Weights of a small GPT-style language model, trained from scratch on English Wikipedia.
Architecture: RMSNorm before each block, rotary positions, no biases in attention or MLP, untied embeddings.
MLP neurons of a small language model. Each row is named by its layer, matrix (gate and up: input weights) and neuron, and shows model dimensions 144-239. Each number is 128 + 32 x the weight over its row's rms, rounded and kept within 0 to 255. Numbers have three digits each. A neuron's up and down rows have the sign that makes its largest values positive.
A block is one neuron, or neurons of one layer that tend to fire together. Before each block is what it responds to, as a language model described it from the Wikipedia text at the highest values.

Responds to: Music release vocabulary. Words and word pieces about releasing recordings in music articles, such as Single in chart tables, Side one, appeared on, issued, signed to; scattered mid-word fragments elsewhere.
L6.gate199:171112119124189124065085140103113145154098118115069100060138136105123162138130175152125156113166119130150104126116115114111078097182097100145086096128099108174093147177173170092120125157172089138108166120160175121132041092120150142067132094117125141201094147132138133114109080172134142209
L6.up199:072101140067124081063142129122171152127128088097105111149094155152144172137156116168104120099094164129112148126087120105179048141179184111061119138117080100134135120163140162121119072140179130146134116111200097098093062076106142186162089098104172202154111097180146180105103101155138163059
L6.gate227:120151174178140156125114108101177116115111135097121162114102123120152136169165148139180100145217124158150112119106142161154108109084110135132122109140119105164140123124098136089138119116111127119105168179145098144129111096147107151143148169132076168104161165133099143103113113134095147091
L6.up227:167087165106169102084142096156106126069104100160160157117198106130173169179121097123173057112190163115125122187081113135060108062174100126132134092146154152138178118110119153085163151082147156146115129164131117099170121106118153123123127163200150147147099139111083125131192156116111116126
L6.gate389:130134084152139083100110125157149151130092165132133110109185161109092102094146065114127148112106148141104122133157141146157164105138119142101124138144118134109106105096102135100031107122108158121127100128062143096108128148166106120087097120154137152081106161141121174145096110131139153134
L6.up389:138110118127135161155120111162137142094157148162213136158138108151148128157136129154162106125146112134131145128145114128137103176142099101161092105140161143135115128134146186165105136124126148162166080159084177091090099191088143092137155164151078192181176158151047135120195169140109087093
L6.gate392:179141119129097182111096145145199132091177116143154074108110144123108183164109111148134177102111112115136148118095120145034184160106113136104159174119094132118150108113176094157168169100175159108132149117116112132175125103144132114078128172080078118129130096133163088140138134076098128174
L6.up392:171153089099122070106133113082112119137126129163104092154144154149057140119136143106139088133092115101053116188124134120126102123146073154153061112083127207118163125160142118171167118120166052150094095161104131124234116159085209170137095158138121083119103090151092078223132142121057082107
L6.gate649:132094072117082139129167173109121021143115073103135122108105165171169165113161099131141087099065115187134157134128123143165091111112104112150157075153154189157186163069137067116126171146134126126149135112116117121131118149107099157117143185113087112135203141130121109143143159148154147096
L6.up649:154161137150163161094140129180078103144143163119155162098102157111117215151139094144132180129111138180095089130161154121183099168193149114190131117084142097147161112066036140115152173153130124171072148122146074135169134132101116163119103148098120124178190124094030158096140072110133129134
L6.gate687:103133100150105107119103085141109098133129085116047102145126152124093102118113131079104108138140111127092100118122168134127128115146186129177105140161113114169122122111157103136128171105236102122118130149108123134149137159180196135109096152100173152122080043140144091099107070139171157142
L6.up687:164092131157097145104093083091099102105128105145150117142086125133119102148191164223145105066108136161147148124151130092142075095200165139121134152121107132131107169130100088091090138047154075115114108078123134114205132167161167112156086134066167122108119144158117121102171122159104070090
L6.gate768:153192098100163072177200086143109123172120151180021143150168148179116134150106098116140105131142118101189083170140087140124147063175156148159162106138151076110242158120114109085096119134119078183132155162085113101134158115132092145153160094130149122196160124152110204164130180089112107092
L6.up768:135153126111079133105178130159100179126065161196125179025184143170123141127129126097129115041105154181106106207127087139107071126105127172123102097127168086151146144110147120101108077131156106146134116196138090051115160145083093117126123131118105047148115158168140100131184095094126125121
L6.gate975:123106136153150136106156128167100141116199151142134168081179094100116162174104120153165131150164165136131145152191125150105159091095070086115110157125117177129125123109106146118089065176145106145105118156097134202150128107152163125139136112122127143104141197124090076091140120155155117068
L6.up975:147109124144100142082190141167159162115157064146079125108065145087126110087149156173124084130092145151130170119101122095146115135137134173168120175141143064171117166102096098133105104093171137062185133143149071125134175149111132137087089089137127180186130091111116108117116111141152106124
L6.gate1375:127113150124135136121084120188093077120141100088149128073110151117132128171080105154118125227074105129119129136116096095116160107118113197140185181136143095117136072121149146135170157135094125077160116146081183169123116200121102095186084167080138080157161143124147101110113124131086123142
L6.up1375:118122189155090146164139156118151154098097131035126113161109096087140117139135169158100116144093047119086117118125193130121150181157132098133137054092118157107138068115132103104072145182124107088135102156172084143133139153159105146139127101117129117176143120152141125152119103177133145115
L6.gate1804:098158128061147093134151088142130154115066155251145069136171127127122118156153202100165157110125122174137141138099155144142091083138097172144112105101130132142090181137121146137139128146162147146106163188136133100133103162101161131112147047120108138105108128097121098196098154125122109104
L6.up1804:093152128106154130097132136168197095169128167067117166160145124206137140163164156166078120107090040130119181119152145144138112144133107075200147145124110074103152055100151110099136107176133137110109089137108115113199102105095074101148122102102130167111132136139152185063115127088100171151
L6.gate1873:205133101190201163171156176129081121146103153147094105214160122133143092167099147092139142074100153042146182143159096123133147140124132122179100110136164121131088135081141162127138145086129120220100122135137109126113116151170123117173089109101084098126169092171194055177112172089154117150
L6.up1873:116192126193156108074133099129155142145159161113117157112119152150134087155059131139168129123114118103101141155145171099125150114131100076172133146108097145129135043193115095171129166102100119174083185096120125151142140204110081109056204079131125105119129127125097106115108135139074140140
L6.gate1972:166186106111118123084158102166121138098165144145117100110218113130093159054131122134090132099166138127060147154124145140129072089110134165105156154183171146134115100127161144146120159133167141109165138122119126136177102152139140062093169198126109093186136136071082094130120130127113156148
L6.up1972:114166169148156110097087125089102144074152121061168084145107131133066121045161118147051136141098166165123115186076135120136086128123120116107183141069094171133108119171123170141091127156099122126178098131091125132128123176152152138131138198103097163146169159117085126176147129155107171144
L6.gate2047:148065151167203150123091076140147119109181085151183117176134108105103193109108121119110160119109106113132158171133098134126104096121161121130133095129119135159103176149148086189159132159122113051045109159092184133115079099139138146104123056175127082124117162087098122192136159087133154132
L6.up2047:126077099144164093136126074107187138131116166108149116137129174183077116072112138179163136130142127127162178118129141059155112104111121124126111155114123133146077090095124083156158132157105123138101115103166097172038144115118124134115135107141168171104104138172172127104117180168069131078
L6.gate2064:095119192127133162120131086110104132053124163074115098097175138139143169083127114169113165120064128103067120144097150099176119147132171134179180197141121139114128143088049097104114156080135076143092093125122109153181142185140127149117148153163105145156133161117170070142141129118101119092
L6.up2064:133125106141134167085116077084114182137153106145065117125116128127191122117164154143164174121120135086136161141121144161149083136117152143128174107108139131143151118141099180052147139153051149145113111160109096085105108162159143199121128126135189145176145095143085148070161093155133124113
L6.gate2092:099165156147151164140183115160089159123163147094102147092083173153150122108165117157134125183135120130112129119177126142122115128109158140125140122098094226109112146153106114152147145070151100144166103112143156087118129093111136079146134147163111101126138177097149105156096126138146073139
L6.up2092:126160073113115078057120098106184191138088111075073114133100057081143177130174136143132138196177171150111136096110106092080162083106123148142128150083064169076129142150139156145143091118110115153124115173100157133133050096176078178112077096141091142136116107146142156143065101144143141161
L6.gate2192:103126153120102069139134126149108121067118161128086129088126190102100172121074108171183109129118103135082152151101131126156147110143083137139131101145134199129202108135160101129174121139128159185138121064134132195175106108136126115162113130101085137151089168165118147148102121177117114105
L6.up2192:124144135123122098096107136183097116119122122101131114140131123086091166099096146182084114105168148123149118134125115175131160139113123110160120083093120106113115187158168141171086101157144123111089160118090120186169105153190135166146112128092069086133118141136111206117189131192071138112

Responds to: Music release vocabulary. Nouns for recorded music in articles about songs and albums, such as single, track listing, song, Records, recorded, Hit, and parts of songwriter and poems.
L2.gate188:139170100086147128081113121155119147091127163116117117153136139075076112139128098131164170099061116163109146136108106120077129138126176130140103117062108160094125077124129054123153119103154123088167159136136142129111100123118109099103067138113123099089127071121100153123136111101116051108
L2.up188:136164099072140151103090116115073153069146148113137104129145129128121138119135077127125205107088091166110124115099122207108141136130222129172141054117099144087137167144147125110096144132111145110195138100160103071089126141148119105125087093138102093150088103098143133078142078120139086138
L2.gate1170:134137163110168134149080068130120122120107126124154126125160138107102103063101186123120095108141132152076178096124128072115116133133144150161167113148113151165174142135101122139130097081120093131090151169084123121209122138174160115063150085107143145174140139130127105152167133126135149091
L2.up1170:138108111140133137146104108114159072139082139122172124159187150101107140118095165134097089119141119184100152142137123102104127084164155144179186099148139149176182111123126122125065116078105131128148135165119114072201099153170190094096105136095168121104152167148125109111166141131111131109
L2.gate1514:148160094107163215073102121091115179097096067104161078106130178140134110109143099174131114104115134132094176150146137143122170075167141171154190120107092142153146110102117132101103131043151162159098114097106122115159124150130156149085139129145095184141155121141141063170156077118125146063
L2.up1514:146114123067191189033116130081078151067099120109146106118112195158138133125162151188120109090130132150121179182153140118084158097199142140131157130134087170190160164148116104077110108045178123153111161120109117108141136158146129128158118132133111131128156107150107106199145100150139118007
L2.gate2050:127174169140125115140159126152097124110058176126148074150096122163136137136101111125075128124119135132128173157086122152106144152103175115117115127128141127167156122122125117114160140151136110150137115137071124152158110105156147131125160118048089119152160141113134170140153117088157154168
L2.up2050:092138222139149182129151146130115133140058143113165092206158196154123161127104056122101125146158108177140156172102149131116141128072090116111119120071159138215131163093122120086120150159153063141112133117093162217109151080171186183121192074105100129166114148090122112087112106107111151117

Responds to: Coordinating "and" in lists. The conjunction "and" (sometimes "or", "et") joining the final item of a list or pair, e.g. "Argentina, and Japan", "19th and 20th".
L2.gate336:135115123110116141133110139103145129152090153163136108131153126105166116164092127184128113104115082108128117150146164135139131093105094077132092121129136101115123138143104074096124149180147108122153101152155121138142124171147122124146129123115103069140158207071154105121127174150154102111
L2.up336:122132078127096169138074138150096166150147139130178160104058113131031166155169117079130117129162098178131168115158121188092086135166118132144120109152102151143143113107132100083142146109133105153088135168077141121169119063164151137120112135129090117130139105111097160127138088168169154081
L2.gate2076:140163115146108106120121141135119153163108130167129115095143111182142151114055168110116184179164135092153155104069193072151139186110101147062084088073096119099088126118099164104111162111173153127127091152185196123114150138124154122100156145128085110196060127222101075177093121094135079094
L2.up2076:151192138080152128140139123082135157138080138174136133107138122144099111178090082114078145173139154140157165153115098076142134137152109094086119148101133058123086097118146133123115136102153117124084167135127175124148173080126108095101078136097109045133158158166076095145122104102130100084
L2.gate2209:229116146156154207078121064131099110124143142138082154050195104127098174177082105094095139157147149083136190108213105188098131105092114114121169072102135141090084145109093085100139148142128134134164107147165132152145139152158089131082164088148064089142123103216107120115086133139169160102
L2.up2209:067111099129113157152105133133080117127097170158073103157079126087148110212135155125120124169161058086110122179089156137089087101114144096107099157130126100147137151118075146104074198167106131181091143140087099120119120112127178105189069174085117095116129146102137120117162104014189112105
L2.gate2241:111115132115143159082173087149094137170111115178135137064148095159092148156106142113150125153127121165112084107115178093124117144150136131143161161157134159095124222092107152148124103153157131070152085137103191134083155100170117169065144088140105082140093105097174102150125095110148078139
L2.up2241:141137186115131153094152097123074110174094114169141136093161129147106150129109078138138143115121142141152059149120154187102104102184122167122168127138123129124114173119132174082169132142122141088140061123093197089089109117191154146081147130147141112146098107075137072189119126089151150143

Responds to: Conjunction after noun phrase. Coordinating and, or, commas and dashes that directly follow a completed noun phrase, often a name or place, e.g. Israel, and / Poland and / Judy,.
L6.gate274:086130189151160208091145129177169106090165103143093063143086119146117163137103141121132149139111112154173083171125055109096085111156129065163108145118107160118138143097083146112045133204111123102103098145120107171165138075072137131173120095134186140111110130121090102114090127118162121127
L6.up274:126141126146125105150137127149136148170120132099145113171121154113094162112110164133165120171148123128175154163145095142144143153044136101177087114100161177094142124185125054091172146138102146136141113137114129093122091097140168123172203114107126179136153135135136180102093139145127126125
L6.gate345:114147109132159061147148173191092167068162144071155161084122159061207211142135081045201100199156111104096126129122150139139115080129125126117177132131135122083158176175137125147142094112121079161136159188092184183114111129135138085139159109151105125129084110100170127157130183163092167117
L6.up345:064124128081113094152136165141104099128113151071131112121150113144138108158081144107134160164133128132123158110102137190141101085110169107144104140074082141173116166141132162149174124071115147188078142143140136092145110157165120133106162120178142135104184090156091106150135187170204130085
L6.gate478:125110105137023090101166143171146078183190121130090146117130103151119103179080135065157087164105178133114158127146126103208149215125143143169134102083138112154151173164143136133113136106139093161139160150134075099162136154075157128102136154176138148145198146136074179145070176159205134190
L6.up478:117115113166161106207126145138144157089211208086104103112112146109135157146082148134118149154145138104177186120100059111080145100105097170141120133134124065140089134163128097138190132118183069105129090150175154182188100066143123103159124123157187126168157169140080138092117103139133199097
L6.gate782:054140068100084118113180169167111145128110175085120153103098131069132056081141077164063153140150092160124158108103142104139081164124123162082149066100030090135164126131135215162190132112097138132085117100181123133142139120139073065131119157177125118125162222123105141108134160176079093133
L6.up782:149124092130169125133104100141119172086123073180087145067116087082077136079076154134128134181119111102109127107129072092109101066154106152076108090156103191095113094065140158088189158073123148171154140165118125079131107148125166159117109107150130113134103158128121125118085139081135177165
L6.gate1120:156128109121127100129135155110160075137109104149098087103121086158179111148184164107116129128161165151154123103079086139068154104169120131172117106096167134142166185133157146121114160173133121130125192133099123138135117128122141135157106110124125067176150123120158036064078141152062121123
L6.up1120:118073107126165123092085087151147102160128123092139129114118090136110187073129135125111160156049109145149124112121143113111125184131109133149095175073075128131101150151103114111135106087153083063172104173130106160135177181108095115101091104083170150166186128131177129119071107149151129088
L6.gate1271:162146092150139167146161193143149090102158119165138140077118147136182129112092083105167186072150100102133220105086083114065140119130161140157141058133130092175132141106104112136124174086153144161125132181097125167127081128148145079147099117140103137179121131068172111125146137145143059154
L6.up1271:108144147090116109106185103123143150106175132071154103118133125156137142101161184142103123138188124105152142138104118117132085153144103119135083097106071128123092161101147145120168093158181110141094106175116142118097114086102156143128145107139139130194200128134101138150099095149193154107
L6.gate1289:131173105202123112088185077113114168182110117165133136120150119155142099100092079121155152071139121128184158144076096151156152144070149131119097147129174097101058144195137160093113106179124148097158130141119132176174132118106119120116076155157134109098084084116141148068078120143156218043
L6.up1289:130186101109145126191150151119179136100150070157151127129147134124100137143129078142130129139088142142170188085144097089139148130072138172117131107120099153121076125123114127106179104127170118111123130132078126138178180147161086090154096158110120127076066184123081124129081123131130114087
L6.gate1324:080139174059107165149113133148129169119132141088186123159127119111103112115166073155102143165159107116137135145144185089087120121193194065054112115089075149159071143122056148164121150148122102109115112152171141124091085119113118121124107151131115174146176118095075094124092159158152122179
L6.up1324:088093118137176091115095120101078151122161090084111125107087137139134137080214179118224141157188161126137151174110157109096122093142136145124138079137120178120183108147036175159130136142156097128132097136086097118146098153101184175108119186092121102158135095071129093176101065147153101078
L6.gate1438:119109096092084096102108123106110129104110140065120129144160170103150129189135088142178164073109121115174101119118151165083079077134181161122146141134147128150148199176127126063128137095083091209079125136093171107154109119209099163137104063070185085145077122102081116138149204090103075095
L6.up1438:079121142145115097195103154144081105107136154112176116135111058154103176121051048073149136084135107109162138088139173171116152143124133107124119137089120095091120186123088098150114137091147106147179111162141131165122086124180085115143140118104075117143128136085187126128114150125154068158
L6.gate1568:173112091148169135101086157143135085144112082194114126084159152120117155138086102112105194108092140104178070127092190105163148144141103131169097123084160107098162110142140098129212141121136122146148182074085154092162087059175087121079128129137118073092074109108113145186118110137137113120
L6.up1568:081120088187189136160172114116156134116148135101154125122103116117127105175110108096097162108131160103095127088095197115102136124131148145153135114144135104114130141163118101124208121053118115135098154182149158134129061135129088154105082114157131114157117110102142103113121121179093091136
L6.gate1584:064116060123178137148135171083130110115118175197127155063108146169130125061172116111103158181152168078165124142178075031111098100169138127052154153100125110098172063103135133159123141138127145125070174150129093159125083172142107156123071102113126072147120119137129134076054178082114167189
L6.up1584:127118133126118127141133127085146137176116107096101137108154087137108134160155111151132092113131143157192149123190158156146113162079124123125147133099082100081123134119085103099170176124172132132201136104089154187095118118178087134095117106157070137120139102153155138128115114134165126084
L6.gate1850:158112126165147124148144124133131127143133112120137144133101077102072189120132079105136100120134148163100109131091165075126098124116139124094060156091127054168100191077091078083134110095135121171173143127162152094125131154156137099143123088111090039073127141128167120155112164187143101101
L6.up1850:150071101153134142137100135141194120198097090148145114068106099121095121148069181122129155110134088057144095155129168114107133231133123092129163172136145156128162074169139170102187110144115116167148139091142087107151157117144186143136105123170096133135195156092120106144173096169143138140
L6.gate1905:182120090103190136109112097121150061129092124077172121067077122127113117172124051149136140141101125120165133155148136126146128130155108081136149116165151153166155152047090099116112078125114075121080205100123166115130124164200145172116146081154109120130080069139119106120134111192135099104
L6.up1905:178111118134132140195158111126124125127065049096146108104104120108119088118136110114093162040120150108128123191140129129118056151136093130117158083078172143155139132088162120073113094067132152122101156128142123132161132123125097112152167101183138136058124131094099111147136150150167083099
L6.gate1986:093184173130115116079129116111159108108079119112113086126142129099138142194122105154194128137111120141118094164081118107160154116171089119119137172119136118157128199133128114145168145117166117121063118146117143113152138086127138068138130080103132107080101123155154141102103089104165124080
L6.up1986:158149151063164147123058144103111176067074111069145129099153117154099160136122150093163157105126120079167169152087149105125136166146102157139056143100159093078125197094150126099161133154148140154135110172192093134102142216094110135146153126142140149137133109157089151186064110140090154151
L6.gate2106:128162120128154090111078087085144116156147139144112090126134128075117108089091119076147143105079094147155119105093148183087134139121118116111118085065125112139181164090114102158182119108152133111151073101150145150104126098123150089072092114121114202170113098175130049143157102088142158155
L6.up2106:065199115141087127128132097119068132092149062111177147177106104099141095101113104160055111177137099191114148137095126155095060125120074090143105179115140164114129183154111164110089123148118164086162171179120129137107059126070186099067115111107165159137164142118184145083118137102133096078
L6.gate2224:127200059088065161153159153127108161161174130219083113141105126042116133164129086091175178178143085094147116145154145103120169098126170105092152064094096132189149145107139167184083085197115150097126130146178098143085083123131133157130138187122167118111136153147168136097138130125141140075
L6.up2224:131153175111118179104132125130123134147140118200096102152123158154133128112098091105165186131108047064114148185158109122150116158108159098152152107109138134137072161114200165173146168128104080147158113136136082154000069209104156169201152135063185105134146188130157129088146176072082099111

Responds to: Music chart vocabulary. Word pieces of music-chart and recording terms, mostly in discography tables and chart sections, such as Record(ed), Ultrat-op, Top, chart, Hit; also weak scattered pieces like peak, highest, hip.
L3.gate1316:107081170095082113171120149175143125109124145045119161107172136144123147132129167106111082129134177122089138125107149088069138116161116116147162111133168161087142172070066125140161136107149121184127094122119104190181162154161163103144150095124101185092138108096154106107130152114112100071
L3.up1316:078176136130070108143132119169056166140142153098124173096123156157196128095115176150100096104124180131127144107081130138127141179112107101123151139121134166115143171105119144169182087095104168144100149159127142139168137126149135081141193150146085182139147120045093083066161125150138164131

Responds to: Table markup structure. Dashes in the header separator rows of Markdown-style wiki tables (|---|), plus leading pipes and first cells in infobox lists, such as Country or Number.
L2.gate373:165142122154130126063109103136152167152108151113169091103133117177138161134142111175112144153140097125087126124105141144135128113135086084089156185093125168096157094169128109118174206164131089153107113117159135168105131134133123128098142166101105112117141136169159132120135130150122140149
L2.up373:199103136154151176105128149116166125130127130088126115095090196055185144140200116125141149144096131149181148136192069113082124160091132077117125067130098103136093111145122107126133175128119200162138105170107121106121161090128136132141143162108130131084118136111157127190103143112178097133
L2.gate507:175090133128129197131133111110135113167094126167141159085117112138134201123167066072115118147126058111121125210100075138125121157107046111124133098095179102137082139139117153102144129152160148104102126116101120172104077152122130145070086145048158087153118104216125137171172152120095139103
L2.up507:141098123130115134075130129109144124198082134188148181080161157119118166155146128106131154081118079121133138131122119142068146196119072116135117087074156114098093115101108107116077136170135159101077109116145137147076139191122139136119065135080135113104113057184042167084143149068078107081
L2.gate744:118118141141160111097106181094108066113113143146141116139090121102144146065092117106062114138167133189122152113161170160071065105126155116131104081097166157081120098186078092031135129085148134145071139115134114090111219084083116088071175107143086142124159088135142147107160194146151116132
L2.up744:070095145101113119169124133134103087093099166190165119122068111101106067135079100094114119154128136166146101122168147135083119125139085196146167137057168165153087109142091105087157113124118103112102171105153114138126177129082104158082143103150134117122166027105078180136070119145135092162
L2.gate927:080061122099080174104143129136153156152081088158035110124102130165142160152104169072138124176107114091173137099056217177124154152125164160156111174075103135124112174167101127062086168098170186151132092099120174148164130119084124149099113139117054123126119151112130204100156161142139147105
L2.up927:117100165141109136149102128195194121156061116100122236054168101077117119122107106114196152112139071135146124138096090110116135159135126114131109134132059099156147122097147131120102153132177114116069133108146122137158130072106092152107156091162114086114145088127146147070159173152109098154

Responds to: Table separator dashes. Hyphens inside Markdown table separator rows like |---|---|, plus weak hits on mid-word pieces such as Jean-Marie, Clift(onville), Cur(ric)ulum.
L6.gate170:146090135159188109095140058165114119114146099122078095136154088112151137174110139121180146111116121125148092167085176062114102126082171144118090046136088148150123135119114159137117178200045239144100105153151161109151152112071152124156105129156055129156164132176154125155151153163100157131
L6.up170:138141078056116069076022172135057160166109159149127150184072090104158103065114139104146139097143091130100145168091108111105133098149134162136117139065135113152108158153159133124187173167118189177125139135092154183096121151146144117170085118151135071206145159143141096181084145105135127160
L6.gate229:115132083193146118214176099123063086091146119123062117109164140097131077162166117113170130156132150122158189140140146112123093124111115122099160127098111100146124143117186193096121172067118181174109157188114086169063092104182105087133124123135141115129145170160159116123079103094119163105
L6.up229:108082143145095110122153131117116125114131079140064118108164148125129088089186167138102109159174088111088171107144079158180105144097148134069131089097159080151050066122169097144130110152161096119174140165083125175122133118102169132093094129119177087132216105129105163145121172108135141117
L6.gate506:109132161095126094148116103129144140110152116124185161082172076123114153148178127174122138071091129164129119096151131144095141109095143161136159126118138147148192119107155149135189146099116090142166154133146158159112120113145135124073106073151126095172102103158134157107064118120114122142
L6.up506:071159156106056111060134136159130132105132072131176136086175114185087114163196173119112112071138099151151112137140125131143148095137109163154145132164121125133118147120145161155147103129121140141139196119144156152102154151157104161131095090144127150121132114127124103100123098130189136127
L6.gate524:133120083132117170149119189168122121143107111132151133109125137143166115179117149155079125117086151143100110118157100145084090145168112084098074119141172106094080183207140103103144118150076077101139099109205152106145111212047099115128083130134122120112140136128115120091104108106082146141
L6.up524:125086126174098141133107114122158105099119156167102150086094176146118149141187131134101166144133162144155113131117107168131185126107112129132094083114102178141122169127172095092135110178072149139112063126169045134105149149125101128155079051164128119165159105144122102091136141110119115070
L6.gate723:055140120156160148093119120180114126165172162094083127124096089172144104136166086166183133122132145100174117153154150130082085105140141083081127156095119222138102197148090156096137157112135098181099135157128115113090104136131106115142125081109164126184148159138146169137152118151083176178
L6.up723:098114163111142149057122116092185078108154148127136091139112089138152146133164110133161122125048176161136145189186216138091126135060192141158164120157154185112110084130110114143151122034153131118112104126120118142095187136131123116097117118114063141124150137165162091171146113082149121163
L6.gate794:152154128094103159112137127131176106129108143100118145075171151158134140144106164134203112081085127174106123198144114117113163149079142162121166148089093080120137092104164093128074128013118133116172186127094075112101103145160082090104122165112110174165126114122056155151102104085124110128
L6.up794:095083089158103131175121134151096111143070128127201123123127154122163097069118148139116157080110112124087099120118134159119139093142120119091124133171131175152126137079120155097123136159128116166099126171175093106108082107142125110070061118114098145145132129126105132073078110135120104155
L6.gate1093:144063109139173147148177150222161131132190070137141129076157061115118137128102115123196141149186125110145134116151095123072210070174099131145144104074053088144171071117142089154145106145111143125136058158110157163121156152105138147116081108190079154172109125113169164116117137118102128127
L6.up1093:119065115132141123091092086135161140113134106128089163145090174061157130124162134161196131142091126111092153169118151133107133152166089162143097071156128154127111161021113083098161162124098129119133130116153057103096124150089128122118127174147138199115137093095124145065183128176088131112
L6.gate1133:147097149074127102140148101147114137096134151115129108128136154093138143132076133128150181116163124174138148138165066154126068150195143139082102113100116110103139121124086175127100109088136150103086088139132108146147126070131081205185138098085169029163105148129169177096089137137094080130
L6.up1133:130089103105106166147126165159080135170118153188117094127191152167128126148124156141108094129104123127112113158146191109103099116124092075144147051143042146109150139165090125075161129107100111090143108128138120119114108065122131134127090132122127139134106079162116155134086109130153121116
L6.gate1268:115073145120128119123106181130196142183137136161123122131130136122125149089166201142112061122131178112173157106146148127118019124142118060123147111089079091111042088089117123162172114086115100119059078145113095113106173132108118107121195142144110104149178124183092198106105137088070130106
L6.up1268:195181148126166140132131105106121123115068140125102169135139058175128166135147102165149095122136139127071101102123149152138120153117163137082174053141132130099129086147164108198082194095101179159152125121169146110139145154076136065113073177148134138142154087146133159158077130147111155177
L6.gate1346:107133131129112148073102057117114118114124069139082191154155142125185116185089154115115178112162104093146146164102152069173080084189190159166090097143173185110128165128090120169090159132185114157136108146092176103162076164067104143176103160172075162131137110095149120099132157162033154098
L6.up1346:131155148099166107146138141146132160156106136103139185127107159117127137125132155080134149136059110099145113124088069141177064155119157144162155149127106117182144095147110101068115150122142191099166127162178119178094126162063092142127064130146109122140091070138121176076122148171138110120
L6.gate1374:150115096092092153128159120133125142123078152155134103110143097166141142119137077116113152138112065129157166145065116193101124112125172140122148108099176143157131116045062116138128119049119210160067146137134098144122127132162155093121044109109082141126075111133103127145164176111084090137
L6.up1374:090142121139108137145104090123119178162190144118099136107149131086170125130150108166133081099121174166146120194113130158123124116083083176112123120056086103108118124123136130119153149165104092058104134109145109135134124149101104166164091147159148144158094139124069125148135153220167184187
L6.gate1499:152100133155160092123146112111136133153174180077159123139145176111109085156111095142147106218226074095098120085116089096079117101131157086162179097114103114143164112153153113115116152118140123084134148142048116099157133119092125168139179144067141146120080140120137102111130155178132125154
L6.up1499:126143134124126147149138149032155150144124160095106117138100105188163145060127072118141111090170094116107109093168179148119143115104074120151161174097130167098140122117075090125131089152085065104223177118089165095106101040159206194123068167123120079070093050123094165175099057086143165143
L6.gate1688:157155132100088148118121090146100168060117151157130170054172139138150158137080188159129088111093064113149091155187135133097174153125128137149145063160126099089115159145114144085123101138143116079154162127090103096145125145133118161130057153131113178128164123083149134080109084157110142120
L6.up1688:143164101139106113144131109105124131093077141075107118148081072123144121122172124111079177142168123133154169078110116105137127150127123144096139093180144150157154130111116176128117151093185112107067085100127069130093118156051144124058111136146087093127146102120081142114112152106137070113
L6.gate1837:108146024110145134110162157112168134152135124130122137063134155061156091103080091122122134121120113161163132132044151090127150142111147138043105132109094116157081181125108117147160114175145155150138136160216092089133074122152166113140104107158231116136119140130123100144093143126190075143
L6.up1837:178109086116171146148152128095110144159147111055118083085086124055156052078086141149122145116095112173129131091096045175101183144098115115120137126124109151165138123089112139150103115136043153173169088055091124107078145072118086131082147165191080074136113150119090065112128193129141126113
L6.gate2186:153102104113105118148170165123109109133085057106109169093125122171150144078131126114133142132187124114106112069182083118173101120115129120087090129080112132112210138099172142113122170122158132142161122151103167123133157078140170092100079123158101174106090169094086116129164118196117146107
L6.up2186:140111196109100142153106123170159146099134118126164143132194103162109127138127140105130172156121107105140171127148091134140134088163111079085209150103092128113156126148192140147138122098133137139184094121104144119111144079068162070111094132079082111136118093132094106135045140134172116122
L6.gate2323:110122143136116106158126118102087103182033135198146138082150082141185171217150115099201118088114104179120164145192146157130115140163132133125136161072093097181231185166113136111154191107071148072121117148161121114056135130135111200133159147082157132150190105178076117113139129109104132111
L6.up2323:142097215143160082107104124192169060140098116113146153103123117136048093109160111096121101164156154106171158119072179104173106173115105141075120157076084157146121098108158082137091121110107201149121098077078083154148119119128132160115070084125112154065119091162166150175096051101168163140

Responds to: Coordinating connectors. Tokens that join two parallel terms mid-phrase, mostly "and", plus hyphens, slashes, "&", en dashes and "{" after "^" in superscript markup, as in "Awards and honours", "captain-coach", "Area^{1}".
L3.gate1101:165099103132089139123099083092067160178123175128151140155133063195126121081139118119076163159122099107165154165098189098145098114142155147185174144088158110107101160145044130115153130141133192113186114125122134183057121103117121181101094079132136121129106112155118178114130136070183124174
L3.up1101:139121091147097115117121126148119065168148144137094095121132097142167112131099092142178138140111098124117113157172198088144158079058100123102107075099195058167076132161138128145146121118125105122132069072140101135155124075085172058107147069143135121074134089134159156075130118091124092180

Responds to: Table separator hyphens. The first hyphen of a new cell in markdown table separator rows (|---|-), plus a few mid-token periods in table cells like 73.4, Vol.
L3.gate2266:139124147134144111106137107128145184152103116087135126113151140066098119155127181161156145156082072129121083142120142153137134100172092092083095089136130121122149137149123078117136140135153178128146178121120092088108102157114166127122102164128049119163078122078133141171138135137122158144
L3.up2266:158072088170087163126118148105192117154135181168149109148114084123150152127107186132149148142124083096113136099105110100068107160111190121117162114172156153141134120099123123128100082158114176150057134125146156151113133179105150163088133136138111085133108156169103132122133133117096102138